config.yaml
num_hidden_layers: 12
hidden_size: 384
num_attention_heads: 6
num_key_value_heads: 6
head_dim: 64
intermediate_size: 1024
vocab_size: 8192
hidden_act: "swiglu"
norm: "rmsnorm"
norm_place: "pre"
norm_eps: 1e-06
positions: "rope"
rope_theta: 10000.0
rope_fraction: 0.25
qk_norm: false
attn_scale: 0.125
bias: "none"
tie_word_embeddings: true
parallel_block: false
init: "orth"
init_std_qkv: 0.0254
init_std_o: 0.0
init_std_up: 0.0254
init_std_down: 0.0
optimizer: "adam_atan2"
learning_rate: 0.00074
beta1: 0.9
beta2: 0.98
weight_decay: 0.27
lr_head: 0.00343
max_grad_norm: 1.0
warmup_steps: 275
schedule: "wsd"
decay_fraction: 0.945
decay_shape: "linear"
final_lr_fraction: 0.0
batch_tokens: [32768, 65536, 98304]
max_seq_len: 256
doc_mask: false
train_tokens: 448700000
max_steps: 7359
dataset: "wikipedia_en"
MLP neurons of a small language model. Each row is named by its layer, matrix (down: output weights) and neuron, and shows model dimensions 144-207. Each number is 200 + 40 x the weight over its row's rms, rounded and kept within 0 to 999. A neuron's up and down rows have the sign that makes its largest values positive.
After each neuron's rows, "raises" lists the tokens whose logits its output raises most directly, leaving later layers aside.

L8.down317,233,234,178,114,239,232,155,221,201,264,148,144,216,191,192,224,170,199,192,227,249,238,195,185,174,160,198,224,226,156,126,194,203,197,169,231,215,237,202,196,168,185,229,220,142,241,320,229,174,224,261,179,233,183,196,240,129,293,298,200,169,163,176,182
raises: "time", " days", "coming", "ways", "right"

L9.down894,231,299,265,222,199,178,170,238,153,298,136,163,179,242,149,145,186,192,235,178,221,216,148,114,274,229,176,94,186,162,134,226,192,193,219,190,205,156,188,207,148,202,169,214,233,234,236,231,225,192,165,228,159,192,232,184,123,163,188,181,102,232,264,221
raises: "s", "so", "'", "int", "cha"

L3.down218,245,285,194,197,180,189,201,174,250,244,215,201,190,180,206,264,79,165,217,204,192,197,208,155,240,133,139,196,124,211,222,244,265,186,168,188,223,161,165,175,170,182,156,131,229,220,234,229,184,143,209,281,224,198,208,264,194,214,260,180,166,142,192,112
raises: "ur", "urt", "ini", "ister", "iled"

L8.down676,227,223,238,183,202,232,156,213,145,185,198,185,208,188,204,203,268,216,211,217,133,278,215,139,198,215,127,169,178,220,159,205,172,161,284,241,191,250,193,280,199,227,169,200,149,241,271,200,217,195,225,223,247,187,216,216,238,244,215,165,248,171,238,178
raises: "th", "ents", "ric", "rel", "ther"

L3.down719,166,147,158,251,298,210,183,237,213,221,140,202,199,177,260,231,136,256,156,223,237,162,178,257,238,184,219,237,227,204,325,103,174,146,190,200,210,126,191,171,145,186,202,201,181,188,163,196,206,173,234,157,196,206,210,255,200,190,214,154,213,192,245,160
raises: "l", "lor", "n", " role", "ris"

L8.down823,168,147,183,180,181,215,161,244,281,198,183,230,172,125,236,227,311,166,198,217,218,267,220,170,230,167,245,190,160,192,170,208,176,217,247,228,155,230,204,160,222,208,147,224,185,179,190,219,250,223,202,254,183,217,170,152,221,186,171,195,237,127,251,189
raises: "una", "ub", "uba", "vest", "uki"

L3.down315,199,187,253,102,195,222,185,199,191,161,215,225,136,245,206,186,135,195,179,257,168,222,258,209,201,138,171,187,313,231,149,225,171,216,252,175,213,136,198,235,233,214,222,217,270,175,267,232,235,165,143,178,217,169,247,239,190,182,182,162,133,280,216,226
raises: "aster", "able", "ably", "al", "place"

L8.down98,172,223,169,240,140,283,192,191,195,169,195,202,230,172,183,119,165,182,175,249,199,263,139,196,118,122,157,246,236,239,276,226,103,117,211,171,260,151,152,203,197,153,184,273,302,230,239,229,152,169,212,245,289,158,143,185,212,204,207,224,215,183,130,110
raises: "ently", "ency", "enti", "ited", "ence"

L8.down452,194,271,270,279,174,191,164,174,281,155,249,306,167,163,182,240,238,237,150,175,201,231,184,193,256,146,185,220,151,204,260,209,188,188,240,178,151,184,209,137,180,244,202,187,187,227,211,300,198,181,262,219,134,115,228,201,185,188,289,179,177,218,222,160
raises: "iled", "ils", "il", "sy", "iling"

L5.down455,201,176,259,173,142,174,233,149,212,196,156,165,157,217,275,236,235,130,175,152,198,226,173,198,119,197,164,233,196,223,209,216,191,106,290,177,207,214,199,157,170,199,146,211,254,158,187,158,172,146,196,286,104,179,237,241,189,176,164,195,186,225,250,207
raises: "der", "des", "urt", "de", "ence"

L8.down985,252,169,199,177,158,199,256,193,229,203,182,211,187,198,193,161,162,285,128,213,227,219,218,216,191,168,237,248,187,243,160,175,171,180,255,271,192,95,285,178,186,151,191,218,219,165,190,195,195,267,130,148,243,182,207,157,216,152,144,184,157,207,126,208
raises: "ali", "ler", "ape", "ads", "alia"

L5.down898,286,234,186,170,241,173,240,162,228,258,212,258,200,255,188,134,157,177,226,285,203,119,251,176,285,201,128,251,189,248,323,283,138,253,198,149,181,276,233,192,213,159,169,222,214,232,153,175,134,198,209,238,227,208,173,243,250,273,183,230,246,235,168,178
raises: "ency", "ens", "ness", "ence", "eat"

L8.down432,185,270,220,242,202,202,235,274,175,184,230,228,201,154,203,196,174,164,119,185,308,175,112,273,230,222,231,258,135,199,215,169,217,201,177,179,271,216,157,192,206,181,143,163,123,227,206,218,172,137,224,177,168,192,202,168,220,143,193,143,210,209,250,214
raises: "val", "il", "ils", "prise", "ies"

L9.down964,150,181,226,147,262,205,184,203,264,209,193,270,218,250,205,205,215,189,210,252,209,153,174,159,185,210,183,153,198,140,153,191,207,207,193,252,229,189,187,199,185,247,164,152,219,117,195,242,186,255,244,212,139,192,222,148,161,184,196,213,189,187,193,181
raises: "sex", "ination", " include", "us", "ut"

L3.down76,218,171,182,240,165,225,154,196,213,189,207,116,223,173,203,132,243,229,190,284,188,263,175,219,202,171,187,259,225,197,235,305,207,168,299,215,205,174,169,166,218,246,175,191,200,289,214,241,225,229,231,198,188,215,159,168,245,255,144,249,219,216,221,87
raises: " lyrics", " vocals", " guitar", " album", " song"

L3.down135,185,232,183,161,190,177,201,193,156,192,170,233,191,150,214,196,198,258,208,249,184,199,205,197,207,257,218,236,185,225,113,260,235,248,161,115,144,205,244,171,182,242,214,169,221,182,150,221,328,132,247,190,201,204,243,242,178,293,207,224,220,230,200,201
raises: "ling", "lers", "es", "ry", "ries"

L8.down996,221,151,282,197,236,222,246,118,191,218,196,172,188,135,153,207,214,220,166,189,182,156,174,205,236,214,181,129,131,212,222,175,235,221,263,226,197,240,188,135,188,187,212,153,155,194,208,234,178,191,211,216,196,172,226,158,188,227,202,208,174,255,265,246
raises: "fic", "ps", "bles", "py", "do"

L8.down989,193,225,157,114,118,245,294,245,200,220,220,224,190,202,174,199,246,170,116,208,171,256,191,246,161,236,241,220,253,238,89,203,210,205,172,202,234,210,217,184,157,191,172,147,184,199,219,275,167,247,175,219,205,246,145,237,262,242,213,218,213,215,206,240
raises: "red", "ran", "r", "rap", "re"

L3.down738,166,205,181,202,193,266,109,154,197,185,273,215,180,153,152,156,228,187,235,171,156,204,181,197,214,211,146,159,152,223,241,227,202,293,197,160,145,182,267,225,187,230,190,168,253,224,250,149,190,184,201,210,252,189,176,173,121,227,214,221,294,190,203,251
raises: "ear", "oot", "elli", " parents", "ress"

L5.down365,197,155,267,165,214,165,178,223,229,254,212,192,183,241,228,230,218,271,214,210,209,135,213,210,125,252,189,245,226,206,243,271,227,318,80,238,176,222,229,174,207,206,163,221,161,152,234,161,279,185,196,225,245,213,186,205,135,202,267,227,215,162,161,122
raises: "ained", "ain", "ane", "ains", "ified"

L2.down613,159,223,164,165,169,251,175,184,150,177,218,189,228,165,175,201,188,120,256,174,200,227,176,221,159,245,211,257,217,161,240,152,187,250,211,189,173,243,196,226,289,231,157,236,168,208,199,178,218,172,186,189,220,244,238,251,166,224,139,189,251,284,205,257
raises: "ician", "osa", "oz", "ota", "o"

L8.down195,165,169,237,167,177,179,196,191,176,191,193,201,203,215,176,213,207,187,172,203,172,232,175,165,193,217,261,191,245,188,208,218,166,171,187,209,300,210,171,297,184,169,209,226,161,209,157,173,182,214,220,147,190,146,200,254,275,186,224,182,210,219,216,172
raises: "NS", "IP", "N", "OS", "Q"

L3.down329,174,207,158,140,180,294,205,187,162,154,201,187,222,175,201,116,213,227,217,139,266,134,183,206,187,248,231,165,209,213,121,149,173,167,264,175,146,276,141,208,133,241,164,212,197,215,226,143,227,247,213,247,212,251,232,166,168,190,158,207,221,231,224,243
raises: "ity", "son", "ibi", "on", "hip"

L3.down1010,234,222,143,158,128,250,206,240,143,237,215,249,217,239,221,127,240,157,229,183,163,215,240,234,199,180,190,229,125,217,212,156,211,213,269,165,169,267,148,253,209,202,115,222,306,194,194,214,203,128,237,200,192,239,252,163,188,212,198,222,224,264,271,167
raises: "son", "oni", "ation", "on", "ators"

L5.down83,144,223,236,157,215,138,160,224,179,136,271,232,209,181,165,156,228,160,210,241,150,160,211,225,164,216,142,210,245,216,180,221,195,219,196,176,170,139,160,214,153,123,259,135,238,208,178,188,226,269,251,135,205,185,188,219,171,172,195,160,178,162,250,206
raises: " southern", " northern", " southwest", " eastern", " south"